config.toml
n_layer = 16
d_model = 160
n_head = 5
n_kv_head = 5
head_dim = 32
d_mlp = 448
vocab_size = 8192
activation = "swiglu"
norm = "rmsnorm"
norm_place = "pre"
norm_eps = 1e-06
positions = "rope"
rope_base = 10000.0
rope_fraction = 1.0
qk_norm = false
attn_scale = 0.177
bias = "none"
tie_embeddings = false
parallel_block = false
init = "normal"
init_std_qkv = 0.0316
init_std_o = 0.0
init_std_up = 0.0316
init_std_down = 0.0
optimizer = "muon_variant"
lr = 0.00228
lr_mult_qkv = 0.4
lr_mult_o = 1.5
beta1 = 0.95
lr_head = 0.00458
grad_clip = 2.0
warmup_steps = 200
schedule = "wsd"
decay_fraction = 0.948
decay_shape = "linear"
final_lr_fraction = 0.0
batch_tokens = [16384, 32768, 65536]
seq_len = 512
doc_mask = true
train_tokens = 241400000
steps = 6643
dataset = "wikipedia_en"
MLP neurons of a small language model. Each row is named by its layer, matrix (gate and up: input weights) and neuron, and shows model dimensions 32-127. Each number is 128 + 32 x the weight over its row's rms, rounded and kept within 0 to 255. A neuron's up and down rows have the sign that makes its largest values positive.
After each neuron's rows, "fires after" lists the tokens most often just before its 100 highest values on Wikipedia text that the model never trained on.

L11.gate117 [138 111 151 114 146 147 140 105 150  86 123  85 119 135 110  74 103  92 100 162  83 106 107  80 177 137 144 124 113  86 118 118  72 183 139 116 153 151 118 117 138 109 200 121 112 140 118 123 147 168 146 149 151 111  62 129  95  74 140 172  86 160 169 128 129 108 124  97  90 122 162 103 216  83 100 131 107 113 108 176 137  71 144 159 161 144 125  74 114 152  73 167 128  94 150 129]
L11.up117 [134 117 160  83  91 106 180 169 185 167 116 185 138 210  98 132 173  87 132 127 159 147 152  37 114 126  96 125 103 169 148 157  73 123 154 117 149 100 135  80 132 138 116 115 125 110  82  97 131 128 119 202 107 134 148 155  77  80 119 111 143 131 117 143 201 169  68  95  76 117 121 126 106 151 130 121 156  82 150 127 160  55 157 112 150 126 154  80 104 170 117 171 149 161 113 133]
fires after: "-", "|", "\n"

L6.gate336 [ 73 108 125 155  73 148 127 126 157 138 126 111 170 122 145  66 115 166 104  86 108 147  91  76 112 147  80 127  98  44 105 114  84 116 178 102 136 152 109 131 171 125 132 116 125 171 188 138 163 142 186  88 176 122 134 133  74 121 174 142  90 115 142  88 191  80  88 117 117  95 124 120  95 205 117  77  99 159 105  97 166 179 100 147 172 114  94  64  68 172 115 147 129 137 146 141]
L6.up336 [ 93  73 170  95 168 138  87  82 111 115  78 158 147 186 175 111 131 136 139 155 157 138 104  92 117 144 159 140 152 166 107 111 135 134 158  56 119  92 190 115 113 104 107 135 149 110  90 100 179 198  99 140  73 149  99 133 141  82 161 128 146 150 100 171  88 140 141 159 118 148 136 129 100 113  70 169 128  94 125 154 123 107  92 102 131 138  93 141 108  96 110 113 193  98  88 152]
fires after: "\n\n", "\n"

L4.gate139 [ 59  64 117 152  86 102  74 132 159 100  72  98 145 125 124 130 165  76 160 134 120 148  85 134 192 169 105 115 173 111 115 110 160 144 139 150  80 116 168 160 135 100 160 151 159 134 173 138 166 117 151 109  94  83 125 106 121 109 137 133 117 123 135  96  94  70 125  97 104 115 104 193  72 120 130 118 132 127 100 130 116 169 107 105 104 170  73 151 121 170 122 104  59  89  86 169]
L4.up139 [127 160 149  51 101 128 154  87 112  82 162 100 109 105 170 104 171 100 117 155 181 162  98 139 108  98 125 137 118 158 140 125 148 115 183 136  52  76 103 110  98  73 123  99 145 108 149 141 165 115 172  54 121 155  31 112 151 111 164 152 161 155 152 172 154  69 130 107 104  97 124 140 126 111 159 167 163  78 144 145 141  97 138 119  90 195  55 149 137 151 118 139 161 108 124 149]
fires after: "\n\n"

L5.gate7 [148 130 105  90  87  95 205 152  74 137 118 164  97 136 187  74 138 155 243 135  84 105 172 141 159  91  99 150 134 136 161 182 111 108 109 139 103 117 164 117  67 180 156 149 108 125 138 135 147 134 107  99 142 160  94 123 185 148 130 172 141 154  71 116 133  76  66  90 136  83 111 146 155 109 155 117 118 120 112 108 129 157 140 170 177 141 169 145 122 120 104 189 132 117 179 109]
L5.up7 [127 124  89 141  99 169 160  95 131 106  85 145 134 142 143 116  87 131 114 146 122 138 210  97 129 112  37 156 150  76 171 189 128 115 109  87 130 116 106 113 109 103  75 129 126 114  69 137 107  82 129 181 158 126 106 146 217 106 106 165 169 135  74 193  94 163 147 105 114  95 130 153 166 122 186 144 128 136 112 105 147 127 120 105 130 119 143 151 151 104 108 132 128  70 137 104]
fires after: " in", "In", " In", "19"

L13.gate271 [137 112 176 135  84 142  92 119  98 158 142  89 179 142 147 128 176 186  74 169 125 129 133 139 122 120 144 145 108  66  92 137 151 105  54  60 108 131 167 148 109 103 148 139 108 119 130 130 185 149 128 113 166  88 116 208 169 172 110 165 120 169 144 175  76 148 108 174 121 152 168 147 156 162 149 132 116  89 128 180 122 111 118 118 145 182 117 138 138  87  72 142  89  64 158 129]
L13.up271 [ 93 176 108  85 156 114  94 175 128 139 122  84 131 104 127 183  84 157  61  98 167  91 122  98 110 157 146 121 163  93 105 142 129 111  82  91 132 144 117 124  98  79 140 163  91 102  89 142  97 145 166 160 210 153 124 130 132  74 132 174 143 167 151  63 103  78 137 187  88 182  72 156 106 141 142 107 110 130 101  86 168 114 171 113 136  94 149 169 115 144 175 157 134 128 144 139]
fires after: " (", "–", " on"

L3.gate312 [ 89 164  89 170 151  78 120  87 146 109 133 131 162  97 143 129  76 153 158 102 185 118 155 135 103 111  85 157  92  61 113  55 142 196  78 137 148 119 110 152  77 102 123 118 145  41  51 120 178 178 102 136  66  94  93 145 132 117 120 184 143 160 126 192 139 104  89 132 117 160 175 107 110  87 137 146  99 149 178 130 152 106 131  86 174 181 147 112  76  93 104 128 111 117 136 146]
L3.up312 [135 168 106 101  68 107 157 114 143  87 140 132 131 133 186 176 141 126 155 137 196 126 151  88 102  91 141 128 145 108 156 191 133 120 112 142 135 105 135 156  72 130 173  96 175  25 111 136  94 185 101 123  14 109  97 154 122 116 137  77 125 139 135 163 143 129 100 108  98 118 145  76 155 166 186 139 134 121 194 176 136 113 178 118 138 151 122  83 136 147 147 181 143 142 115 149]
fires after: "\n", "\n\n", "=", "-", "|"

L2.gate237 [167  88 117  88  77 157 131 132  56 140 112 126 148 120 129 183  80 131 120  91 134 109 182 101  92  99 130 126 173  64 150 162 119 106  94 188 137 148 128 115 169 157 152 169 137 122 114 132 130 106  68 142 107 138 149 130 164  72 122 185  99  97 151 181  73 118 175 106  69 153 143  84 140  89  74 151 107 155 178 136 116 118 141 105 160 139 150 155  93 159  98 121 113 139 116 158]
L2.up237 [128 125 126 131 133 157 122 148 110 150 119 118 136 159 147 146 150  93 123 165 157 110 143 136 115  99 108 108 220 101 124 148 194 100  96  87 112 148  96  69  93 161  94 148 135 106 144 126 163 115  90 179  66 139 140 171 217 133 102 123 149 122 135 176 142  74 145 141 112 150 109  98  76 129 111 164 124 178 140 161  55 108 179  79  89 113 134  67 104 146 125 170  85 121 140 107]
fires after: "\n", "t", "\n\n"

L10.gate259 [123  97 156 131  61  96 156 126 149 149 167 153  54 121  86 130 160 103 187 105 140 207 126  91 114 151 193 158 124 121  99 126 112  86 112 124 105 132 129 167 138 144  94 157 182 123 155 169 127  81 147 144 110 162 126 142 108 133 160 171 116 146 112 149 184  78  79 130  98 107 148 133 130 204 141 107  73 154 120 149 179 125  68  56 114 179 107  78 108 160 162 149  87 126 145 112]
L10.up259 [105 171 113 106 140 137 176  78 133 154 131 161 165 154 145 140 122 168 125  74 144 153 167 108 111 167 149 126 175 147  85 216 134  95 120 129  92 134 112 119 122 143  60  89 159  72 120  98  97 117 135 102 148 163 166 168 144 108 144 138 149  61 134 152 160  89 160  75 130  99 123 153 112  94 147 149 131 133 187 147 147 118 115  95  87  74 120 149 116  89 134 138 118 137 159  91]
fires after: "\n", " in", " of", " In"

L10.gate66 [169 125 134 164 153 115  98 144  99 156  91 185  98 155 136 136 131 105 152 134 136 143 150  84 169  77 117 121 173 108 149 151 140 107 102  84 130 149 127 118 126 121  72 178 164 120 152 151 129 141  55 148 126 117 144 100 132 135  96 143 122 116  81 100 157 141  85 128  63  81 150 146 183 188 129 164 132 143 194 102 150 101 152 113 119 108 124  72 125  80 119 151  95 160 180 157]
L10.up66 [ 74  95 128 131 145 113 155 117 124 122 117 117  91 171 160 164 128 167 167 120 156 114 154 114  92  81 109 147 106 149 160 130 125 127 120 169 165 155 159 202 114 209 150  48 150 102  78 111 127 124 100 174 122 184 135 157 167 125 179 101 163 104  45 129 136  69 143 157 178 122 105 103 149  89 147 131 156  88 160  93 148 154 142 209 110 117 138 135 155  88 158 151  93 152 196 146]
fires after: " |", "born", ":", " August", " Albert", " Robert"

L13.gate194 [148 170 178 112  64 134 118 127  93 100 157 111 126 103 141 151  81 211 101 181 108  50  72 142 112 142  65 105  90 156 127 149 135 112  46 126 146 179 125 140  99 133 107 140 109 131 129 104 193 121  95  66 158 115 102 140 136 209 105 164 107 105  71 112 107 150 104 102 120 115 127 112 166  66  92 161 150 118 113 110  85 115 113 163 140 116 164 199 109 127  87 132  84  64  82 118]
L13.up194 [183 135 152 199 105 125 110 148  92 121 147  74 133 154 167 105 102 183 150 122 188 107  76  70 131 109 105  75  50 133 151 135 101 172 125 115 139 142 158 103 108 110  76 165 157 144 154 139 127 124 134 182 125  66 112 134 153  88  82 124 179 170 149 118 124 101  98 167 150 140 131 140 118 121 103 142 120 118 136 111 132 162 156 161  59  46 120 122 143 151 162  98 110 152 126 177]
fires after: " on", "|", " On", " |"

L5.gate354 [ 87 129 123 163 139 106 123 144 105  95 140 128 117 109 137 125 149 128 159 107 147 120 125 101 134  99  82 161 153 155  69 110  88 155  90 122 119 126  94 121 137  86 142 175 172 176 233 134 141 192 113 133 120  66 108  96 170 141 140  88  66 135 147  51  76  96 156 142 156 135 133 141 145 137 155  79  69 160 109 116 134 103 171 108 115 113 112 144  88 121 133 133  79 113  91  61]
L5.up354 [ 77 176  62 124  87  93  78 154 135 123 164 176  92  70 116 116  99 111 142 126 155 165 142 198 150 131 129 129 195 105  55 124 157 146 105 130 140  74 110 119 125 111 142 139 137 169 101 119 163 176  97 177 158 174 112 145  95 136 131 132 118  76 185 119  88 132 107 123 120 151  96 127 120 146  72 150 115 126 112 164 112 158 160 122 148  93 126 162 204  74 127 119 133  75 109 131]
fires after: " =", "=", ")", ".", "bor"

L2.gate138 [141 123 157 165  99 190 120 195 120 123 137 115 132 127  84 141 117 131  87 182 110 117 107  87  80  86 138 119 121 173  93 124 148 119 129 104  86 149 173 150 183 204 115 166 122 120 153 161 152 114 128 115 115 134 143 109 149 120 123 156 117  96  74 167 119 109 147  87 135 133 140 115 136 179 118 104 187 128 119 171 120 111 143  97 126 189 121 103 207 161 141 147 179 135 117 116]
L2.up138 [145 168  63 152 149 138 181 146 110 162 169 123 140  94 121 134 127  80 116 124 149 142 175 130 127 111 131 134 158 150 128 120 110 111 182 147 133 216 164 126 116 175 154 196 147 162 166 141 151  96 138 144 174 163 136  87 129 101 185 174  69 130 100  88 125  95 140 111 147  69 151  54 139  90 177 141 171  68 182 118 127 133 153 140 131 157  80 163 115 131  92 135 160 134 172 193]
fires after: " |", "-", "|", "\n\n", " Time"

L5.gate209 [120 104 131 150 147 102  82  84 176 105 136 129 123  78 123  86 144  86 164 185 153  94 130 165 144 124  77 137 148 121 107 118 125 145  98 113 220  83 173  26 158 138 182 193 100 112 103 169 137 101  89 147 122 159 128 103 154 133 129 109 127 138  69 104 123  86 142  72  63 138  92 134 128 146 139 122 144  62 165  88 139 119 138 154 125  92 156 140 131 137 132 125 112 124 112 166]
L5.up209 [145 130 157 156 185 139 109 109 138 105 139 105 129 117 181 167 128 169  97  84 171  92  98 117 115  88 119  92 127 113 121 107 110 115 138  96 164 204 181 150 151 144  43 184 154 146  73 141 141  77 147 178 165 141 149 122 144 121 140 146 156  93  91 142  77 115 120 111 128 171  74 128 171 161 130 113 109 137  90 159 118  94 164 180 135 108 101 151 125  79  96 149 104 198 155 179]
fires after: "\n\n", "\n", "=", " (", " \""

L3.gate83 [189 118 110 177 143 195 167 154 189  69 145  46 119 118 147 159 103 161 169 117 166 114  84 108 179 110 131  87 136 124 113  96  80  91 127  68 124 132 137 146 134 152  98 145 124 113  59  90 167 122  88 130 181 126 140 163 144 103 129  95 165 160  87  89 144 169 123 180 134 116 114 131 158 138 119  90  42 149 157 104 133 110 123  64 138  98  99 101 138  96  74 147 165 132 139 164]
L3.up83 [168  84 133 153 169 195 145 155 157  68 114  60 144 141 145 103 159 183 127 133 161 155  73 123 161 153 106  92 118  52 109 143 107 119 140  78 169 106 195 112 122 123 103 170  92 102 144 100 122  91 162  78 136 135 157 170 197 101 116 130 136 146 117 114 154 184 143 145 107 139  94 157 165 131 120  97 113  90 123  83 119 101 137  79  74 146  92 195 134 101  94 120  82 115 175 174]
fires after: "\n\n", "\n", " (", " \"", "="

L10.gate410 [ 72 186  83  80 112 122 148 103 130 120 129 126 162 154 172  87 133  97 125 109 110 120 121 167 125 122  43 107 114 148 176 153 126 159 104 114 116 175  93 174 137 121 117 160 145 128 201 132 160  76  91 155  54 152 141 170 149 130 200 126  61 110 173 148 178 139 175 125 107 120  92 103 164 128 108 156 133  98 126 145 114 156 106 122 145 134 105 128  48 105  77 155 165 142 119 159]
L10.up410 [103 130  66 132 187 177 144  68 135  77 176 109 186 193 169 130  70  88 122 153 157 164 113 147 153 192 133  92 135 205  93 129 119  50  98 125 183 165 138 118 191 139 135 155 121 128 139  86 119 111 102 131  84 157 102 172 173  90 112 101 112 155 126 126 113  68 143 105  92 136 153 129 143 115 127 163 135 124 172 119  85 141  82 160 142 124  63 184 106 153 137 160 174 148  75  84]
fires after: "\n\n", "\n"

L8.gate7 [124 111  88 145 172 118 129  57  86 149 111  97 187 140 109  76 107 156 133  88  60 157 132  49 139 108 151 180 135  82 107  99 134 156  77 129  54 139  92  82 165 143 134 132 151 203 118  92 169  83 157 133 138 113 126 124 134 102 111 127  96 133  70 116 138 205 100  80 154 139 117 175 170 127  87 182 114 149 160 159  93 127 119 139 105 168  95 132  98 115 145 142 123 110 142 106]
L8.up7 [165  69  95 174 150 134 179 109 145  97 114 195 179 152 190 121  92 114 148 173 145 117 133 122 118  92  61 109 186 162 130 122 156 142 122  70 154  93 150 142 158 147 113 102 103 191 104 137 204 153  93 114 110 171 121 109 154 169 148  91 185 121 104  21 120 125 111 132 161 109 109 164 102 142 137 142 104 165 155 114 142  73 121 143 112 140 137  91 119 153 126 105  78 111  93 128]
fires after: " in", " In", "In", " of", " over"

L10.gate297 [166 125 131 173 116 126 174  88 153 115 113 151 145 125 180 116 131 169  95 111  86 117 120  87 111 112 132  62 131 158 138 159  88 101  83 152 111 109 121 112  89  55  88 174 133 146 134  82 143 103 109 104  85 138 124  94 133 130 160 181  60  95  94 124 197 184 125  96 111  88 192  81  85 195 181 136 162 106 130 174 149 153 152 162 151 136 118 123  83 141 126 118  98 133  89 148]
L10.up297 [123 113 225 149 134 108  86 138 144 134 111 136 199 146 165 108 160 149  89 141  95 153 141 124 162  96 186 134 160 183 162 162 134 114  68  98 132 136 123 133  62 109 147  92 136 131 194 100 126 119 107 142 160  94 109 125 154 118 173  91 190 151 108 137 158 218  93 119  51  92 188 168 141 146 108 182 121 122 114 110 145 129 184 203 154 136 153 121 126 154 123 119 181 101  80 127]
fires after: "\n\n"

L13.gate426 [ 62  84 114 173 155 140 133 146 144  90 114 152 110 103 131 162 129  74 162 128 131  89 197  67  93  79 135  99 108 112  75  63 144 147 165 121 138 113 102  72 130 130 102  88 123 128 131 121 181  89 139 114 113 113  76 146 104 113 136 120 127  99 145 157  85 102  71 144  88 169 164 103  79 126 143 116 140 132 138 134 110 106 177 157 100 107 151 118 102  98 107 123 144 146 128 196]
L13.up426 [138 143  84 157 114 112 115 143 171 131 121 178  49 143 138  84  49 112 115  76 199 180 146  87 181 162 201 158 157 167 132  97 159 182 153 116 138 135 137 160 172  72 166 143  81  74  83 101  72 162 105 162 102 104 175 159 148 101  74 158 171 173 114 114 126 143 110 130  73  71 116 118 149 105 111 148 113  90 117 173 109 122 116 142 118 106 126 162 134 130  96 129 117 170 118 124]
fires after: "-", " |", "|", ";", " /"

L13.gate181 [ 71 206 114 143 110 138 140 146 125 100 119  58  88 126  92  93 114 136  87  68 143 154 131 101 117 132  83 173  89 139  63 126 129 114 153  80 171  68 136 137  94  98 116 111 118  86 104 117 158 137 144 125 184  95 134 142 160 170 118 124  98 180 162  83  68 117  91 149 137 181  84 120 102 144  89 156 121 145 147 137 129 137 176  76 118 126  82 114 204 138 105  87 132 131 127 125]
L13.up181 [139 124 118 110 128 132  70 120 182 130 142 110 153 113  99 159 130 154 104 163 193 193  85  99 184 210 161 125 130 141 177 105 128 155  91  66 139 138 131  86 196  95 101 136 122 131 117 114 119  69 135 161 134 130 132 120 178 109  64 120 158 172 100  70 126 146 120 109 115 185  98 111  77 174 133 148 112 141 114 156 119 112 135 148 110  92 181 143 115 127 144 121 133 122 156 114]
fires after: " (", "–", "-"

L3.gate236 [204 139  64 189 180 173 150 194 146 147 163  99 108 145 109 200 137 168 146 154 118  91 113 125 150  95 139 115 115 155  96 101 185 119 102 108 139 132 150 153 122 157 117 157 106 147 109 123 159  98 127 101 159 147 169 193 149 152 151 106 130 158 113  75 133 162 136 146 163 156 121 111 164 124 120 113  64 138 161  72 106  85 125 142  96 159  82 155 133  51 128 147  90 204 144 158]
L3.up236 [163 123 114 155 167 159 120 160 142 134 107 100 109 173 168 148 137 208 193 175 108 113  94 121  97 194 108 142 126 135 136 125 151 164 158 120 185 118 141 158  98 150 126 137 120 153 137 102 136  51 153 101 131 157 169 163 132 146 131 123 151 121 127  75 120 147 172 138 137 145 132 153 168 141 147 133 135 139 119 114 148 117 141 135  76 133  92 183 127  89 126 162  37 137 130 164]
fires after: " (", "\n\n", " \"", "=", "\n", "-"

L13.gate328 [147 134 114 117  96 144 182  85 166 136 147 148 119 107 138 163 133 161 123 123  95 127 121 105 114 101  49  34 161 118 139 163 160 124 108 114 128 101  68 102 116 180 133 221  90 137  70  89 147 172 137 113 136 154 129 176 147 130 116 132  97 143 123  62 147 102  89 159 150  73 103 151 106 150  88 114 157 141 132 145 138  87 177 166 136 140 139 191 120 188 102 115  89  91  73 122]
L13.up328 [120 107 158 151  79 136 133 141 145 136 102  73 176 138 118  71 102 174 135  55 115 173  93 104 118 122  75 113 106 111 216  81  88 104  98 135 144 107 143  93 139 119 129 152 195 191 161 122 129  97 178 137 166 156 141 101 144 144 117  81 122  90 142 139 147 108 129 173  96 135 151 117 118 145 197 161 117  85 159 130 155 138 111 133  73 136  87 155 126 139 104 173 126 105 135 167]
fires after: "\n", ".", "|", "'"

L6.gate301 [125  87  81 156 126 100 136  90  99  94 132 126 166 170 146 157  82 194 120 103 173 135 124 107  87 151 117 157 139 135 101 153  78 134 144 107  49 150 117  96 177 149 173  95 145 137 103 108 172 150 122 141 148 162  97 111 136 108 120 114 133 172 139  93 114  97 105 182 132 110  96 135  91 153 115  80 120 136 174 132 163 134 148 149 182  74 121 125 101 119  97  95 169  74  72 172]
L6.up301 [105 189 146 110 120 112  96  98 167  55  80  76 136 134  96 121 126 134 156 146 145 133 102 115 131 142 102  79 165 145 166  72 127  80  98 194  89 112 118 147 103 134  79 155 123 169 136 153 118 104  65 130 119 237 181 149 147 123 179 157 154  90 106  81 139 196 130 153 162  50 119 139 109 119 109 169 140 126 140 196 147 108 117 181 186 145 139 134 120 164 132 148 165 164 132 153]
fires after: ".", "-", "\n\n", "|"

L6.gate203 [ 91  87 111 188 111 151 117 134 138  83 157  96 132 192 154 154 130 152 190 161 134  81 142  88 118  67 108 170 121 111  73  61 130 163 107 156 135 127 156 115 173  98 161 125 108 129  86 160 117 130 108 158 194 107 133 181 119 157 116 129  81 140  91  52 118 104  88 116 190  86 103 108  93 168  80  88 166 137 176  78  89  98  86 113 136 134 187 129 164 147 127 117  93 115 172 117]
L6.up203 [ 93  95  85 142 136 132 114 142 180 118 115 105  96 123 168  94  86  97 183 114 132 132 175 150 159  94 124 114 135  63 108 109 146 107 157 105 145  41 147  88 162 102 155 131 122 116 116 132 187 114  87 120 143 188 122 129 176 118 121 164  99 161 106 111 126 128  92 116 100 129  98 128 116 171 179  82 130 117 196  98 112 144 151 193 114 145 130 111  79  64 104 117 106 155  97 147]
fires after: " in", " In", "In", " 18"

L10.gate405 [168 177 145 134 102 142 141 106 176  72  94 139 177  91 188 151 112 135 109 105 165 187 105 155 135 106 101  54 141  96  87  97  82 127  70  96 137 117 122 168 139 120 149 138  69 160 145  78 162 109 112 125 118 146 104 148 132  67 136 168  93 145  96 124 163 167 148  97  74  71 175 109 144 157  92 137 154  96 131 131 126 126 129 166 161 140 139 112  95 206 131 187 118 119 133 138]
L10.up405 [131 104 119 167 105  72 112 146 125 176  82 125 163 165 187  98 104 174 170 145 127 132 120 118 140  95  98  59 175 181 145 151  78 104  81  78 130 166 112 189 131 151 197  91 117 173 172  80 142 138 116 148 132 184 120 138 148  57 171 128  95 116 105 125 146 116 118 141 137  89 160 127 161 134  59 117 114 132  76 120 165 185 121 173 177 133 114 152 150 199 121 117 150 106  84 208]
fires after: "\n\n"

L3.gate165 [138 160 149 189 136 188 112 167 147 105 108  92 130  93 109 167 175 110 118 166  74  97 128 124 118 115 148 112 152 184 124 160 115  74 166 146 152 128 157  95 143 131 106 155 109  67 108 138 103 104 154 149 133 137 172  93 144 129 106 149 104 150  67  44 119 100 131 140 108 128  66 219  83 130 195 149 135 130 100  85 108 147 104 136 148 126 110  91 174 131  85 119 118 138  88 187]
L3.up165 [210  86 112 147 105 138  79 133 143  91 108 142 145  55  95 120  91 151 152  79 148 110  84 150 119 140 134 101 113  98 156 119 148 101 138 150 155 150 143 112 144 163 105 146 175  91 177 114  97 129 122  93 167 140 195 147 151  69 181 141 111 137 132 151  93 132 120 146  75 104 146 123 158 146  90  75  83 185 151 136 164 132 138 137 156 121  62 208  77  77 120 144  85 132 151 171]
fires after: " (", "\n", "\n\n", "-", "=", ","

L13.gate103 [133 170  73 135 100 132 106 134 141 126  79 143 138 123 154 157 156 104 104 138  80 101  89 138 144 140 112 112 122 138  88 106 162 136  94  80 157 128 196  89 167 147 105 166 117  88 151  65 172 178 119 104 161 119 200 148 180 194 102 121  84 131 113  93 118 207 123  91 157 119 184  87 149 117 166 134 140  95 111 116 143 119 118 108  85 148 139 138 116 130 105 156 113 143 145 120]
L13.up103 [173 185  91 126 152  75  96 126 109 188 143 104 105 117 179 111  89 156  78 148 153  79 104 171 138 176 166 119 144 143  81 123 154 164 129  75 151 145 123 152 143  82 144 231 129 158 159 108 147 169 154 168 119 115 139 112  96  80 134 149 125  85 144 100 128  83 113 141 102 133 163 170 134  91  90 147  91  94 117  85 153 175 162 147 137 125  95 204 124 112 103  30 117  95 144 102]
fires after: " (", " in", ",", " from"

L3.gate170 [146 186  85 156 149 105  76  92 179 138 172 147 145 127 154 147  80 141 150  86 141  88 147 140 196  85 135 131 135 106 160 105 114  95  91 127 138 144 156 107  99 111 145 125 117 114 111  86 113 151 106 158 118  98 175 176 143 100  95 123  88 150 102 105 143  97 113 151 121 120  58 108 190 145 149 160  75 135 177 121 137  64 145  99 148  90 166 149  57 104  94 137  31 119  89 116]
L3.up170 [118 198 126 154 145 136 149 114 192 135 152 153  62 165 102 142 112 155  74 105  99 126 151 106  98 112 122 110 110 149 111 175 192 103 165  88 149 142 116  89  97  99 130  75 115 106 122 115  96 186 175  87 140 126 188 168  85 150 134 130 221 156 112  92 130 150 113 161 167 151 136 129 160  95 117 116  94 117 162 165 146 127 215 124 128 154 143 129 102 125 189 120 158 183 145 118]
fires after: " |", "|", "=", "-", " to"

L8.gate58 [103 119 116 168 108 117 144 140 135 126 159 159 156 139  76  83 129 163 148 106 190 120  79  77 139 137 126 138 157  79 134 172 123 169 169 121 150 150 112 104 165 160 148  72 149  66  54 146 177 103 170 121 154 136 159 122 162 126  81 117  51 128  86 127 100 114 111 121 156  79 123 174 206 120 106 130  99 155 112 123 113  76 125  92 135  77 117 163 112  98 124 158 134 134 149 163]
L8.up58 [116 113  83 124 121 135 158 132 137 145 181  95 144 143  83  73 111 162 167 159 111 124  90 135  81 133 123 116  76 110 115  73 183 129 128 172 183 140 151 163 122 159 146  98 130 166 153 127 130 126 157 100 130 175 115  73 152  88 177 172 155 127 145 127  96 133  78 116 152 112  99 129 121 112 133 104  89  78 169 161  87  76 178 142 161 126 168 143 131  96 125 145 111 147 147 108]
fires after: " in", " the", "ir", "r", " In"

L3.gate69 [140 199 129 142 144 106  84 162  84 152 167 117 167 112 136  99 165 136 138 120 129 126 105 106 165  90 150 114 123 128  97  92 115 135 105 155 121  88 118 144 105 132 117 157 144 116 131 155 154 159 117 106 124 109 114 120 109 162  67 148  70 107 174 145  84 117 102 133  96  94 131 161 132 104  86 150  71 158  94 100 125 115 140 106 114 169 114 158 156 140  61 147 148 130 113  60]
L3.up69 [148 171 132 143 190 127 100 118 119 140 193 116 167 114 125 111 159 137 144 101 164  86  75  88 172 100 156 131 120 138 114 120 126 153 116 134 144  88 109 137 157 117  90 154 151 129 148 161 157 143 125 110  91 106 107 121  98 142  58 141  75 129 142 127 103 115  81 117  73  77 111 160 150 118  74 153 107 177 117 116 143 149 176 121  97 198 141 173 171 118  58 153 166 107 109  84]
fires after: "=", " ="

L3.gate138 [102 133 133 160 129 124 177  95 175 118 104 183 143 104 159 122 157 149  59 157  93 118  83 137 127 112 120 101 115 158  84 156 109 148 215 134 117 112 121 119 162 112 131 142 159 143 129 142 141 148 137 177 150 155  94 168 137  95 100 113 172 138 123 117  83  87 104 151 113 110 149 173  93 162 169 121 138  72 122 196 134 126 141 168 105 212 103 143 137 175 160 158 172 138  79 157]
L3.up138 [107 116 103 152 100 141 150 136 147 146  45 208 148  75 173 123 126 174  59 114 156 155 101 153  87  90 112  91 143  92 157 126 167 132 201 117 148 130  86 115 127 174 173 110 101 110 149 102 105 121 128 106 123 187 114 165 109  91 137 142 142 176 169 102 187  94 182 161  82  99 134 137  91 128  70 115 179 117 133 177 128 105 154 113 168 106 105 126 111 134  91  96 134 101  80 153]
fires after: "\n", " ("

L4.gate379 [ 77  86  50 187 158 139 161  84  87 112 145  94 180 152 162 135 113 178 123 121 110 133  97  92 118 179 133 119 138 100 125  83 155 145 129 104  49 152  66 175 110 134  95 101 118 137 179 123 162 116 116  80 160 110 137 161 113 139 176 127 123  85 134  96  85 128  93  71 112 172 131 110 142 110 111  62 120  96 174 137 152 130 110  90 107 105  84 126  87 170 116 170 134 172 147 156]
L4.up379 [140 100  61 107 102 149 145 131 141 161  96  78 131  93 145  88 109 140  75 131 108 192  77 159 184 150 121 117  87 145 102 118  69 114  95 129  75 138 155  58  97 157 146 130  96 148 141 197 101 154 177  89 151 138 136 152 137  91 168 136 121 175  97 113 134  71 143 169  94 123 135 168 134 115  86 150 126 111 124 164  97 122 134 129 142 117  97 158 147 217 174  72 132 128 144 157]
fires after: "\n\n", "="

L5.gate263 [136 121  98 126 106 106 182 156 114  61 184 100 169 120 130 137  57  82 156 160 134 126 170 150 145  73 138 113 121  85 145 151 118 132 103 101 100 162  67  80 130 133 140 101  95  75  58 106 173 177  84 185 173  95 107 195 106 143 132 142  88 103 120 107 201 121 105 142 102 109 115 115 190 144 128 129 104 171 149 100 150  90 102 116 181  85 135  91 110 122 141 167 191 120  98 107]
L5.up263 [ 92 112 157 169 118  89 138  93 133 125 143 116 100 154 104 162  82 108 158 208 134 116 146 130 190  84  87 143  74 128  97 144 140 116  85 171 113  65 160 119 137 110 155 156 135  85  71 122 125 156  81 118 113 179  56 124 177 102 194 181 116 118 138  98 155  93 124  97 107 168 126  88 137 106 118 128 199 137 130 177  93  83 167 106 144  70 156 165 146 104 149  94 168 104 190 134]
fires after: "|", "{", "-", " ("